python train.py --n_layer=17 --n_kv_head=6 --d_mlp=576 --norm="layernorm" --norm_place="pre" --qk_norm=false --lr_mult_o=3.0 --warmup_steps=200 --doc_mask=true
MLP neurons of a small language model. Each row is named by its layer, matrix (up: input weights) and neuron, and shows model dimensions 0-191. Each number is 500 + 40 x the weight over its row's rms, rounded and kept within 0 to 999. Numbers have three digits each.
After each neuron's rows, "fires on" lists the tokens most often at its 100 highest values on Wikipedia text that the model never trained on.

L11.up527:588503487502487576516579537509517494464501408480539524465512540451446544544486595414445505557516478482519474495560478510514548551463522388455479448520500562525497492485550494478523498569565495418543567487526442436476464422570470506478513441548447442501474508452463471506519475569481545440492450500509472520518543533518538450480549457542533530539496510459504462550485503509434464532510482487474516499547461525462503510400502552560557545485514478510481468457489518483502505500479534533558417541536463449461523493477554510563510461471440514537467414480454482556536526548504516489
fires on: "2", "0", "6", "5", "4", "\n"

L12.up441:441523491427496528447486459493514537504535566503537399530479490504506453460470484489532538562502539444475503591546490428536486499467524478498419488532492507521506557506460502541515542387509526588517520518506508490445488524425508565548452491463507504471501531515424488470530551476521534470555485476497445484520472438509495599534429434508484451562477522538460450468493487415489553478554522478460501576542534517503519464526523517475543462482543461542464527517479527561572539458401505543448497516464531524512527545475448457533560555452531539460479448530430417507537481468513546522
fires on: "1", "3", "2", "0", "4", "7"

L11.up195:519558510516483554459428488488503551461481498561519486508351533540479492525538542465451576498448443474533546496500518524505513394498524478524495584553458499502483518477451457514502528546527527549545372497455481502480573541542501598538460508504487459437485473493516470467513486530485527541535461561525533420495519454527459461481482497543468465531460429458568525486507578456531502464512502449479453507470554517464546563431511478481473531467486489513507496493550480511579463470532494461567461533479572498505460465524526523514480429445595486508531464541490435447503546511536511529
fires on: " an", " c", " C", " p", " acc"

L4.up376:545441466529605505502516482446469499452513504504516570500446449593512492513539503504469451513457426529538511440556503494499569492525482493504542540458457527532502509547429468513432503548514492443586485467508434432490564531499529482506476472501427539536518435458434494552442478561499518502464481622437515458516488534511487471452516480529492501466522539395547499444498523499524502497523578478467402537463575537502464471462446468530567533487555503472488540542452467445534522526474512414525556512537483474545506543488544530568472493496461495566486531568507456492492481527484490448
fires on: " an", " An", " Char", " Gu", " Ch", " was"

L12.up21:521506544517496533501553546477516584510502576473470461526525501527469419559468539492507530507529477454524536487470481485551445532462457457517480565429515532479514529553461528584482470524559417534511435521505501412515529538543541454561517553484459438472511446476512463525434498498508499568505491478455496517434497447499442533490492435447483390478525487477477532460512574540508477547533462499503495521460435600464524585476469586510462535511562475493511416536528470417507531488561404549455462454484529516513569508552455508511476492461574492488498502483537473510520467458480529476
fires on: " w", " st", " W", " c", " che", " t"

L7.up199:513515451464555507485502482496469557503451497529458541519532526562513508419510582419532482521532567465481484480448425464520457548522545488524551526511437420510495456527494540537485468519525481429496535521524513440472543559462540504513496547534497563516513449472478529526507515549536517448524492464476531421502436514525485471455510507490497481493501467415495434510533493522488526465490434401460559571538413556575465488510545497518495484516584497573508512519526463554450534572412469481498494533540512496550552509465472468420583466486520507513540435565441489536482491531554492399
fires on: " and", " of", " &", "-"

L8.up88:534521529488479588451495560505486526572553517500567494475552491580563465426529513486508494552487458530493440490480473497476544439429506499500478489487447500465391460507495437538573523570532431481528507525497486452492538511527476528479540476498514465504611479483486542550484479540576568538502523390448480588451536467506494503573516481431495515516472478432542545566542488501501489447529487533489449518422529518490493519571474435533451459536525466484471510542498484512496488439514507399457438528513474484532468510475549585508471525532443512435475495509446485495495551494514518429
fires on: ":", " W", " H", ".S", ".C", " L"

L8.up92:518493464498434527500488545477544456431493453465551492495475493511511513487424517462451539460456485478514422485442523446445424552545573431515518500530503499472472497544480489521510555542488524522587432495513546514518452475460522483515540525479459439516475449467535509506513439536484503494576517426507536508544505443449453524549433546497497522442576481537520504480599515563514454516562535490536578498464507512474526600475449476567454532451492439560491536486489455521508501469496542563425562456504534500477503436490490514552507497482574398530549524507489498485627514511501484482
fires on: "2", "9", "0", "1", "3"

L6.up318:549483492401461528449506597475523550441492484514538527484503548520455489520463493531470547491472538529505478463581498468571449553447466457506529491449487502478506523541595529589523468470483472477533500488542475495487408443553508492540501430456507459501499415495409578523541499536463499557468522451465426503477516487452505536443499513509530507430487556483471467428525581473490494448617493461473542514525585562466493522441464529549506513535434434465530525484530502495518478518513494578485444472478470527505438532481523569486526547547505489533515479504451549462539525490479560515
fires on: "4", "3", "7", "1", "6", "t"

L8.up382:471565507503476525549484484498519463504524526507479508480534565514543628501455413486496490575512546497455452538488478550521600485536521478516448533450449455518513503468453473434496464436453473549557509485502512516524529503490521531440441475466492466446546452499434510538445603522465588519471484466513454457563515493472452493471410512468540518496477479539460481435479532482506523516485526489457435538538468457487482501516507518520581528543545478540448580511516544462476543566408558557493478477487498547451428480466558558497527476444549529466564482471510443550501474582498498487
fires on: " ", "1", "0"

L9.up298:488457472581540576451485474461493569537618529516536482474471466505389465475473459563466530484518505526534463565552559486465480449504423542448494504458462547521464519498516440547483527463491537533520476513564502474549524478523541555491531507454483480467530513583410513455514528531511551469505458464457478505502553429435469448454487489531504529477440514443510476454497456491473448491498464502510572457509526548503551535554601538498544512526492440549459428483560518507527581525519532500481534470461484490476485468549553441484527457521521464514549449526462494507509528449415521412
fires on: "4", "1", "m", "0", "ib", "3"

L7.up14:524452474497522472423491583534495510508609433447498449417542534575485454593500527533483508477514528511434410494543514481454410558455474434515501451467474441477513504491551421543514555516444471554529551486510483479508504457555500519546467508425466464480490457411444533539532521452512474456443500409457525494527519479551530537508469502529531489437470569540511451506470462570460475496563528474483513482516565511511478527456496536542497491534453504488520473470494549503529544461555539565492484474581502503527501500528539548452508531571465503535464557481472505476527514518466595474
fires on: "0", "1", "8", "3", "2", "9"

L4.up531:563551476482488467443515448513495544532472497494554473470466489543544460574570529454460465433552475511529490484504534424482539467479528492514503597513504480446479489502482482643509532529461495432540507529511478498546532515543557510546528514473529483479441521434503509399540500538513471470556484499504412458540378559490429522475586555467431420517512492513505556476573522479553537460509486570456458496469517519452529459494525487503501448426470503513505409458534500538510468560494517490513502470546443530513475486496485559583507448550563491514480487496492474476519476550530513465
fires on: " C", " c"

L7.up10:528563471496587551491477503534425408495551540547475521519524498494456462395524484441508507548554546564504488455516513520475495498566521488454444485474493510446525472502518489479493552532486455512571516518466501529468572469455441526441528542525447517471493473498509572432446508517434472524475507509545494463517560503520491572517474485481530570488551460538515472425485487483501470451612462574525457453451507537455495497527503469491510604516578427517467584484449519504472455523431550518571452452601454508494490506493522507509500502484493494558500445443484528544462494529485423506
fires on: " "

L8.up179:557469471469492464467447504445538509541551490491530549481386490499450530551533454546528391507478572503504445488514459565526430519518452516484509497453446493536453446545505489499589539437514527499518525471555470516494534532536583609512477570458462494471390567486437499477519487474495552476434495487481502441501562532430524501509547483508483535520491478508463569565508560459522469493444509489531514530466586463482488462520559491484517478472539502540523432538509495481520452508529478530530492542540528521514525464584497484496446435527511450506433485462486419450530525432491542548
fires on: "ent", "j", "b", " of", "m", " M"

L9.up331:461562524470556514553466426532496545473494482510500462463487467475458504540489474463532517499519522495511477549434474504542522535518515463495478453525540503500607471510534476459485557495460527497496449485544454533495424499505467498465433471570489514458545486452460536454516478515492552499465490470486516470505574557446561563460521561458473490589500485477501473481537480464541564475554543552516465477572557487512522462494473489440491452549567528480498604555496495511393477536426579527463435482560553484483451439551568447527479494494454592459561477501512430488458474425534518536
fires on: " ", "0", "eg", "iga", "ut", "ac"

L11.up337:483534459447508494520504540508490562442611515537509500567436521521532461517488488521444555512576433493465561474545426476543531474521467522576454479492506513533566480562525483464572480520461503497568467463539512453494507498482491564485467550567498510509482433494530562499485520491568542547566488516530445509495477566437552482514480494538591504535457393484526491506523462505488547480418420493404549520473507529484361462553546409540480549465490546494508487524494494535454482458500551516500467478530515437444473485506484513525522475491435497519476512498435453471451518498501492494
fires on: ",", " and", " of", " in", " for"

L4.up532:555559504573528449503484437524394462494522496518547487605547460549518516540521533493493520536492539445497510526473527497536471432499519422519472423533476552503544545473470497482509455543531511555556576538475459555512484490521488541498429510502568552471486505536532512479431391511445523503521480452472516478416458545509468503524555501543451500435496579537527510463539481402515491493459514430533429437476459539490503480471514503596530569510527484535487523461529510448429442456540511496509525535576489497533508499496491467545538542460456498423469525499541522465496428433518489506
fires on: ","

L4.up123:509541489470606517510490482493514521548588461542512442594473474439472544473469557509542532606520557547487464519518556508448535514512557484492485517440509471501490487513475472488495473546382488486502460544489557500524488537512571408491471534451513475619482453491471485526490547568501461519495501462463523468449558495504459564500474501500510510439508446478476547480557535483537546458449505516539480529409504523481473550458511512473477503576494493527556396569516446540527481458535421431471465509526489510469456510540522464555520498540525482433545484432508465457475500455478447522
fires on: " M", " m", "M", "R"

L8.up318:500493497482568450440518600456519442444468491511491475514506543461455500554478519448402486497426504476507457459536468529501525555514492466500474544526472551473508493534539533519505478499499488457501559495462552484476475506471577491530510487465520532450543458537526515506623456539479495495434495465471409586533539551410507541507478494503472506409517432483503498432527503472563497477474479561528518501538478581502470564480458499458505503424436511490497438511526520467554513464519489581489539452488394472538439543436456560490515502524506492525549539507560511493504520623493534538
fires on: "0", "7", "6", "8", "4", "ed"

L7.up372:466480460577461469500505495499457507525552475501545543543478452519562492477534474514536530525498475586537495508572500481470534445449483465473558512580516527470498534523473474594451518486507444560461465477539481475581495528532594466495491494489535494485479554486565551504469467509462523546540502454498502440451410474424482460517591570550505464567457437528510515455484467570479515500468433468465507491532495482485499505597435442445482535407518455501579523461537486551485491472472513499537564477500519459516584430496505451515453513499423540488549520424486532522538482445459492493
fires on: "in", "'s", "y", " parents", " You"

L3.up311:488495535494538523545573437417458505589557468458520550530501457521570546497494491444543472505457521526473492608485489490448525504552496512532491507553495544465529589500521515519455482447434463475514423555469505512520419535476470451457458514504475461498506420532527428555498467476500474528534440471544509492525471460462462518526484488460518562474504501445468527557520502614572471428564514594530477511452473550474482562457572487490477491527479518511503466545465547539489525437502505472466532483498551548501477425495446430421522487471520513468522542459506491438499573525568475477
fires on: " M", " K", "M", "K"

L4.up533:512509563510527487487428531417420601540531480406528545494522474540468486465498532483446487487501515538476561499504541484476483593514441434432488500528464516486551527561586558512472543443445456521510516566451491469484498497518450542547450432503501492529506507505484532480487500446480469513443587490461511556473500468502461481467521586485556525526467513473492452546499583601566495440497448538468500533516519476535564502455535526477512490477476550489465456507477437539499513518520501551436470502581461520451475458542434539462508539548467490508500432507430466441466536560476544450
fires on: "G", "ig", "5", " G", "0", "g"

L8.up165:559541511481473484454500506549522507458531598427482484495464531484577493524468504536527508488491481495534517517543439464446486489494483522491461555567520512470463588446515464454607558508553506519465523568526438509502473491529540432537550502525501484551461513545489501492522482512607600547466397525466599470469476404489505498498474467456515499505508538535485456459516557452494565527507538548424470447530530379519490500500524465463560481440456541453486490486546499517545516554469548447485512515499502487510496473456438459543476482479491444511535526489423477426518529480543491454
fires on: ":", "1", "2", "3", "8", "9"

L8.up361:539464538490501470499451489551516478555475540475515510498537553536490441527483552458531522500496515537480472521570495485528560518538485521483462477535514423517489451592603505470457558507481532488512528507506497465502497497479482426486450507540427450555544531468455458488478523479521489490482517500461542559437517492407466530565559460513534521502516493495534470468436415497498477450518524497492524562497480461451425572528504480462431519574494538557431446490519466528487554504433598471463438426548495487469474458464492629469505542490447538495566537570463528453458541488513511583
fires on: "1", "2", "3", "8", "6", "4"

L3.up200:485495524522494478536488562461438435551571436430484482550582485479516401450486504520422525443602548522489450499575488511479519575502504481497553507518503553516533438512502489523532475607553553467538524453458476486496486551455537475503542447444557447561503466496497480553497545493488521460499492457474517432485589489515520540532415534478504489491446423435386463474506530467559549477536496526504512578563548513532533474492434514507542496487507517520441479456504554471540527452494450544509525496464534530432508526471458455500514464527506537503464512449499581492539472489488476480
fires on: " G", "g", "G", "og", "ig"

L14.up284:552440501475494441405510477458459528469627532564432438537463457576533470544465493512449521511526517486429470495499542518538503443477487599506467532474477561486483479551465532569506518531516520551495479538541437496497513549546512592535542544534503440511527497476553475480513460472459488567550466453437566539445499512498480519460474481448468508413495503468448509527488492527444473481504431503505520521526528462447485509508520509536447441416501582534518475466518519510575505498462485446507500519515578584468482492502502493484509485499475557536478520536396498566498449503543581460
fires on: " st", " C", " T", " St", " c", " J"

L9.up29:491450557442426555488423523535495424545524529479494403479470532509480447544458508549488590514487539513548468455609482437512521514456521549536529451534544496458566489556448506421556552506502534526460496610569499421527480561499484530454477551490510498525511422505412460511473494548545539460506467505442453518471487462467441515614499489501470440537480539485476509491515542487490500535542504522476465533491522483494506520530512497486478422457449517449427471479552518496577509446463510507498499538500502521453508500452450487445539520497536545585477484512521529542506552543462468539
fires on: "1", "0", "4", "2", "8", "3"

L4.up349:391460549488465491469507488500595490467532537514478439448491431585561487522476479508516440469506520484506554528444516433500508559489440541461524495457569431526518520533541515476462510439451515446536545503452506449452532511567477547422488471553508521436485547512493470442453547589528521494422471509465489419516492538520540530443566486483514519516528465506451489528471531571524538540488449496538553511469500470532550591480530499505562407523498490467500440517457474477485491551530555410432510465434465571496502551551490547575518562518494522521494503496508507481459478518508522533
fires on: ",", "f", " ", "-", "9", "0"

L9.up204:445528475442497523495404518484476519409471454532535526472565438560530518478517489500496537464528481526613456469499457530463477486555541504557530456536589540482502463488508566485575568532452553487508518456468502537475505462522508537489414512497500535510512473459550503490460455546477491508464559488472507470474521499551449546499555509476475475525536517510527557466421508476542525470429526449504495454526553541498523449518471451492495476443472457555488576555462559449552518521445510518553492371497541453496541611469513556490488456504452483549513425536506518468453462467515510428
fires on: " f", "au", " F"

L4.up141:505501483445475557543529517487530566440502484495550480540486472555525509485562499513502456496504528494434530565477516442450516476534432467494538522490473526483450494581467484400468478467472506439525434509469505441492430533522576507494470562549501477504497464511544493456493475495471555543516502399487538476496420503496534554526518439446497558464556453532461538466538450567589437463500501501437568515515530480481534501562456497496514443506499453477482511506574466468551542537497458465419495471478501487530486549592500539574521482570522503468546562419516487544573491559449466437
fires on: ",", " most", " along", " "

L14.up218:501445499409519463548492583483539458456504563554523479527496497436505465479554407514455521521563526497471461472566461484514480506564518462473417441584493508456555513545449539546505533504510475486541481507501478560521541528505462417484456508471528540474461604484513492428514503410482462533525497500427519506543447422503521543559495503513533593467427459519455510472525480442439427527507533433524477464498558544562422463505549486477489525442449529506496474523483484538566478559486523447502528526500481496495468539473504576503518534511502480526468490491489490503486578568479590481
fires on: " and", " of", ",", " in", " along"

L5.up156:478522484588529512491471475499484585510487518525467481520484514520500483526440487441568397513527523451429479522563513485433512507488480540524490535496551540469497497472544579569444520583522527549506447423525513447505508512523504450498533474551474507392561516448494477560501528530468483466583544483484498455465505454437476540436476541503457441467465500491556531404479569493470489517517491583477604477508456542506497496517469485554500485345561436497561468440515511486517491508535540537518508521548466551517471463505553462443489465455485478530510515471521479514475505512526527444
fires on: "'", "y", "ing", "ia", "'s"

L7.up0:528552586415437482461475465558499463485588491485477419491522480467484514484470450479501477475500494497539450481475441494418472470487487546536514485480501554520504565463534551492522549430459510535461490541570481481511558550514511524490537538524564417498540514521409491527555460510557539521549515494451538513521492475494513521505497477455503540538476466517510490507515488474521598526442497568463452495538492397546483590532497476475493431422569500461499500495547506512536507502508503487473511525463547491489510521392449457508438429504482517470571558438558491399536482517478597521
fires on: "6", "0", "9", "7", "1"

L11.up435:518546563487484496480531501489526542479457433535569444483578475446508444440491489477575524546533515474493437485467516488500521497436533484563453497489474430485496490480459446451512488517482483528573577539536498480519469571586467459503517485536545452496509521432447485525557456501476463440496497428478478586545491534465532470446512543550502550529488417534543454545543559595482585550436467599518446551496441506553591461553529462532485413446539496487466516491503507481491489499469479450511510479521463496462451492519587474507545521507498507512437445463516485513519529510461490549
fires on: " H", ".S", " US", ".", " Australian", " UK"

L5.up104:488449481459508553405442543448540529468495545538546464493488506506465506476441521526468563537542529453559551482485474501421491572486474533479581470524469510465511543521554509468533511583463509552505481495456483447550457526501508491464510576452462492530544476510507462559510540547465482576457467483376467512452423494503480490512579488445531557519454473497500465501511497510505544551482439435463537476466530570490504547544508466457535474486438462567405526571553506537552546472551479429479444484493499489561482426518530556500517511503518484518567542464480472454536516455534424479
fires on: "s", " and", "ing", ":", "ed"

L5.up216:502467431405460539525522542382504474499510555492558498475574518565507529519406463515456483466569500505561537491581487538469590514469479537479535505455530498491522573597442433515529500496500479392495466462458492462504476512488492497512505502511494523442487485496477510444488528503544486550434536558445503467517438503511503520472448477554513473484529438449501463552481486485559465449493464500538545488536561474522528521542450495456531506493507498494444510532511499522555484514453500468466434476489501528502443519550594437562540522502569444567506574517510547487518541434399485540
fires on: ",", " also", "),", " most"

L11.up152:402508450440548492573532481593540495480543522569474495472467569539441613538512488479494468530526521515537504575496508505535472501590555519524503462435470468452536515534468492516483446515498503506555475432574502584463541412507556539493469462423571490510511515491478510451465451545483489465539473463455450491519518520485454524503504500367487460512497446506522533540516470520530462516491493438485546515535540487494468447545537538615516493458491491522488528574485514539543416466506451488557534523507469491473478536530473479445492501527527503464497490479469477510412556492510451425
fires on: " on", ".", " in", "st", " p", "th"

L7.up162:515540516443496543516432566463465524524488488538472499510517426533496508493503567457419530454569511527469554428564561506445496546463513497563557478523543505505525457483609554548513571518479488507560480504489548504485500517495504517444449516493485483521439449501473487547497441502439463529456500534458498456521500535533496584592492517532516522447453517427500479434552581498463445472518522512578516519569515533486465481573491478493491533518496533488425469448563480471478510464514528537511495537469463416397466543521522495519485468516451458607447414501480451508520503546439515472
fires on: " f", "G", " F"

L3.up219:577483450533478551488515466446523464540523479503476486533511524548543553475520511500559443458556555527526527535480485475526479475489534468536492522431452561488494489482477497602575521534436599491481481548467581464491506548507539542455486531475532485475449459452415520527444516503505487484504461513492424469510522518500466576538491478374529443543525479496464547516506523479468525502499506603489484490589486639483512493464423485548576402457484451518551428431514476478496518489509496517524546519512460484545524431504582442493506488483488477507491469489511478504427505480493518466
fires on: ":", " c", " No", " :", ".A"

L5.up134:541635486516498472479535454506418467453468499469532506532481503545490448511468524483516540540489585524452485471515504485518506513476592468532471467519460515513564494426548472488488491540525541564465530514479480492536489510471502499490427500432532504464461486533499480475469445553460489472565507439429504449454443491531552559557549534458456491429515614501507493474444511425510531553449536407481476497483467475504482466528524581578522558422526531488494513523443524484472500444535519500498553524597600508484523476546434490544509555511463530469498532501558511497479410506491469527
fires on: ",", " where", " Although", " because", " that", " when"

L8.up443:497465513485505525465512537538482512602541483546560540570474428475480500458553541516499476521486525470577530449491473517469497520511608473468497477465537523483452396497538464492489551563475410475538476548518489493483468513492538492540474505469463496527540422494494464568494529484399477470505539534581501445500574513535513495477497520448549418416439519490496491510535431554562489456453522489580549499519505488524472481523511584481532518449515445497425517453472461415555415540473507536497501494481507500438464521537494543568542456488519528483508547484414524463461567504524546512
fires on: " n", " N", " M", " m", " p"

L5.up0:488418484482472503532495427455469503431563459510437456509549466488547542442557528455493530514499506493556440524503465482500520482535467507541523422443461534548558453519500527472503541503550521489478493468524423457489502539498530514528488519496498572451482495487498472572504579511569524517539507455520536475530469490499501512532514596557516582465456618446493482497568514439452463457456515454547552515521505472582361502485453489525528541457520445532475431436530534489502506542515523539497555477463581464425518488461490539454501523529490476493458507501464541500450535494560420460
fires on: " of", ",", "-", "b"

L5.up378:533510511479503520494539479468471556527546402452550480519508479521585603498526493497454495440535539489550415457489431529498516515482550492556532472442504523547539545559504540474535452529509585417477533522535544476555503554476538472488503552489549495493500519494496509558516480532521504469573445577485520458492564486457499526461536516487575446406534535537481518486450443558486498498439526523546569496536434556479459468402452506454429498530468503425502485498517507478538514522518452538513568460532460504488489440466432526430483509551498459466527569451486489455465485480461493420
fires on: " of", "B", "b", " K", ":"

L8.up214:485509510442511497432472482461479534441564445494557466475502500503447506493468484449479499456474481474463452555505565532452468515427587498557573535524449527505507511602521486547494563473522524455471513413603481446515568472528515481500525518544444480509510519505504553489497509468498550538535583440519529422509541487477442494583492478564494525498521457439517454476486589469520491488489444452571479430529525483483504465502454516559569475466458495525437497496501478535535548463538549503439544493545427525521455543478442571503410494569441467505548479468515513523536490496515565483
fires on: "1", "2", "5", "4", "3", "7"

L12.up161:465482504488473410541424442478515504546427468479555496468482570465551487497450458486587468439535566547500466449489524474433468485515480505568441479515530530546504496558491510563550536479472544453496460510448421453557581466500570587516459475520559522473475474463456556440512475501521492548526458474520490529450523490536502530507426504506467448536428494549487454509465532521543562528566447565470550493501505533529456432502460479503568430520489511496548474519535508559526480403468483473606523465549548488515498441497486563515483516527479510560511515469502540538450482504503457551
fires on: " (", " the", " \"", "The", ":", " The"

L12.up567:506496496567479429513450477527483487466601514450507498511518536461466484489502405534498524455494464466467518498525505496557517467527489516568388517515460505484528522523535426529450570490618528498552522519474514472542549529487408503522498538535489444505499494491477483498451506473470557611555528493558511527407490530516540495544462495462534556513489449537514497448500439508420494511484462561484477441551510493510463492500538530552603591459461437494492515537457567455500486432390465447473478525552499471437514495469518497486501548500513449550462536496496463515477557537508491445
fires on: ",", " and", " to", " in", " st"

L11.up111:421555475437498510534534610499479521514507496580512532543425505525464510541524465493468520460472482510532561438484545499532508498452447500499565492556590476502537424545514542554505531494514512477517437549562506474461444455521533607435536469579493494454497515496446520525476491551426474514513464500483483520480516537468427440513454511505488489497528537548515528502449489446553496496494509552556498545528512511401387509543484521478506511495518484510504470482496452490545500540505496502502488429502414450452519481485499463409433505573535540476422471506552432521508549449593489488
fires on: " C", "t", "ber", " w", " F"

L6.up448:499528511521498440461499511462491464569417475539483529529537502603468512510608569460529469480505532519450534485501536547474454536524515542504483534452509503485575433561463526542586493508457541479528494570470528490466580557490545451537481565491460497447552522434487432498475562505449469480503564478481479467477384521453494556544536408508482487417446381480503515460510529510470537523509497479443528476461559517492422517547508468501438515486488498571482453413443511496458536497521512532560498435549494529510524469498494484528518504474530452515488499535445520515521529551511452493
fires on: " o", " c", " of", " e", " y", " and"

L14.up306:502530420522496482522557516509444471501503560482527511453618490520525490539486485499456585456486531432511426568562505516435521540525516493531478463476439468469537437519486491517553547507497565446546443517524511537517523537529496458468485517537514370505505504488517489521548419519534492607547433486473489543482475461531546478469418494535517434469475554594486418496473502553490532509540433548505556586486504460458530484461459504504476519460509528468511442475489586435509513534487480520566521499450484503520429452526538484486489496527497482480470568566417513484474520452527468498
fires on: " c", " St", " st", "-c", "St", " sc"

L9.up84:501515472479516466452542527512464476460552503550535461492526507545477543462538459489472524493522534521588527517522511544425518576488560439492512548586506531509522555485535457519518501455513471502409467532520437484443437479491539462563529464510438493509560580513492496526489519521479503475535513462489543442461494443525537516452487440498507562519468495506489490496529475445525504448507408508528428462505499483473435476482556489475578425403494455473472422454573605474582522464559514482492510524458504507505532484487469467432429442502463511546501521548504586483518604571478491532
fires on: "8", "0", "6", "9", "5", "4"

L6.up524:569471470459545508579452460557462528496515394520472512450537521556476476431515511480513468488533506464509516501535452433460450561432515545424593511525412538491524434531570500461444441531496495470423522454543496570559514482484511487476446505565516527490509471457497502520483523550488534425462479557488495488440496507487507525558531506441480550537589535418504496485498552523581473540529483430450473550452498495519518541547512488527436449442525538540459428503522477543513514519512472485510497465543477534482515545499471537544447544438514488544454518534467599464485556495533449500
fires on: " and", " &", "–", "\\", "/"

L9.up344:494528460504495544456507478470572515443484571486504494546542433487535473449515495521507450518506557499576466520494538508516479496484551448512473431474480541490609476399538438549438495543435556477534461439465529505522522544468471526500529470429527498512486456497511469529506483516452393469518499560520497487555484452513534574498497491490526538504435478509520526572491507561536499482409478503504500452461404457542500526502450525510505521490479522520479476462392518493467465444497457458497538470466548424540517450552520500579558499539535531508553502535479391530528530539534580577
fires on: " m", " M", "erv", " has", " Jul"

L4.up131:541505489468450449522562474595461508476572502460532550517458527478517445566531494473554474513601550497494456451510453507467535494524581523596544519438484480491542563501538544488569446506471436530513502517503471520526510561499552527482502467430490423497530460480455587501435508562476489526527420465529513474560491489503436489527506490441490496488549471491477531592479432475587488446468556449510445568555471495478489504454513530480485463407477492489506525505444480433509485538506511539436527531470476493579487475467477477489506454454529431508557532467510446467509552571527521470
fires on: " ch", "B", "b", " c"

L4.up329:555562513506535493465510552463544566496513523565524478433556523501483454491537493524493538486553543433401532537489445510485551536507522495415516477517492560535539480512496474495514559497456529466481394456520459422523470548544479505544443488474433399498483488466507460529510584468510490546518469436495462448472422485520482510485553444495574511454448447546502539490464519515479468464452531506517528518508530461544497566517539394540505481490397484495447584542487450503458543492534526537496517476489511541561508498487488541503519454484537519467489530589477486512513463552599419501
fires on: " on", "ical", " political", ":", " for", " international"

L8.up40:537443508497557488517483534573474479503512423520499463535503572512531517390510563445428495552499518499546471463451524452512573480546449544523485469522516478530426531524502473482560505491478484544543463505509568466542511522521525541478549539464424524522494513546449492649506516505486538435512462528554516445436459455534474464514499485500584526472500498517518449521498550500486465499463395477527511523521444525536466457514535429550451478455545485554497529529499468551519486575448514452505494450518484467431479492449502501501518546548478407425494564458498539600484488478530505461
fires on: " of", " as", " by", " and", " &", " in"

L8.up66:516551513486576508480517403443549467493587517490543536505526521504430480473452509444481515506522520496595475423481470518499498507609491470503472477470432526487505587482497493533514528477467504575480563527525489479452499499466592466537488517503555493467512507580491589478502440544486444493503487506393537489477479507545480425423476498506480572440511467471474517516470433496523502431505434497482543467477459528560509482444483494508517447484438533529499524534547459575576532486514526384482564511522470491550459455443489484498491500498521441527539448494487508464537534561564467533
fires on: "m", " and", "t", "st", "s"

L8.up252:521572493485565507558500464470558600552507452476502525522530503504557510537489577495498488479600461447522503504536461426458485499522420480509533489551449519512538525498519494443534469527462450539537417494474522518496494440474512539434502571549467523497494454481479565497498538457539466484517470461536486482498494520535521436456530455525496527517551488434455391494536489467409511484424522471468546533516522515528402533554479450506444500461515539542468491508560438484469498538441501522542491409622536495501515555478555480496530487484516482479515477492424469465529588454563493467
fires on: " and", " &", " or"

L7.up268:465536536469509490496509436510422489466525499440519468501505457571503459507502566430437529541558527514502513498494577525518533540436563481498508427529478539469530491493497412509515467521489550510556435487472515495509499586491508568501418457484533531454461531597522496424438419500482485426530478496468424518427454492488526542523551543480484482463527592505490479508456529442504502493481579509484490475519480490524512468485543573583576533464563529479429528529468510474498474456575556551488521558514549489515554492547453425548491544475447506475522467528557459462498458475440495465
fires on: ",", " but", " when"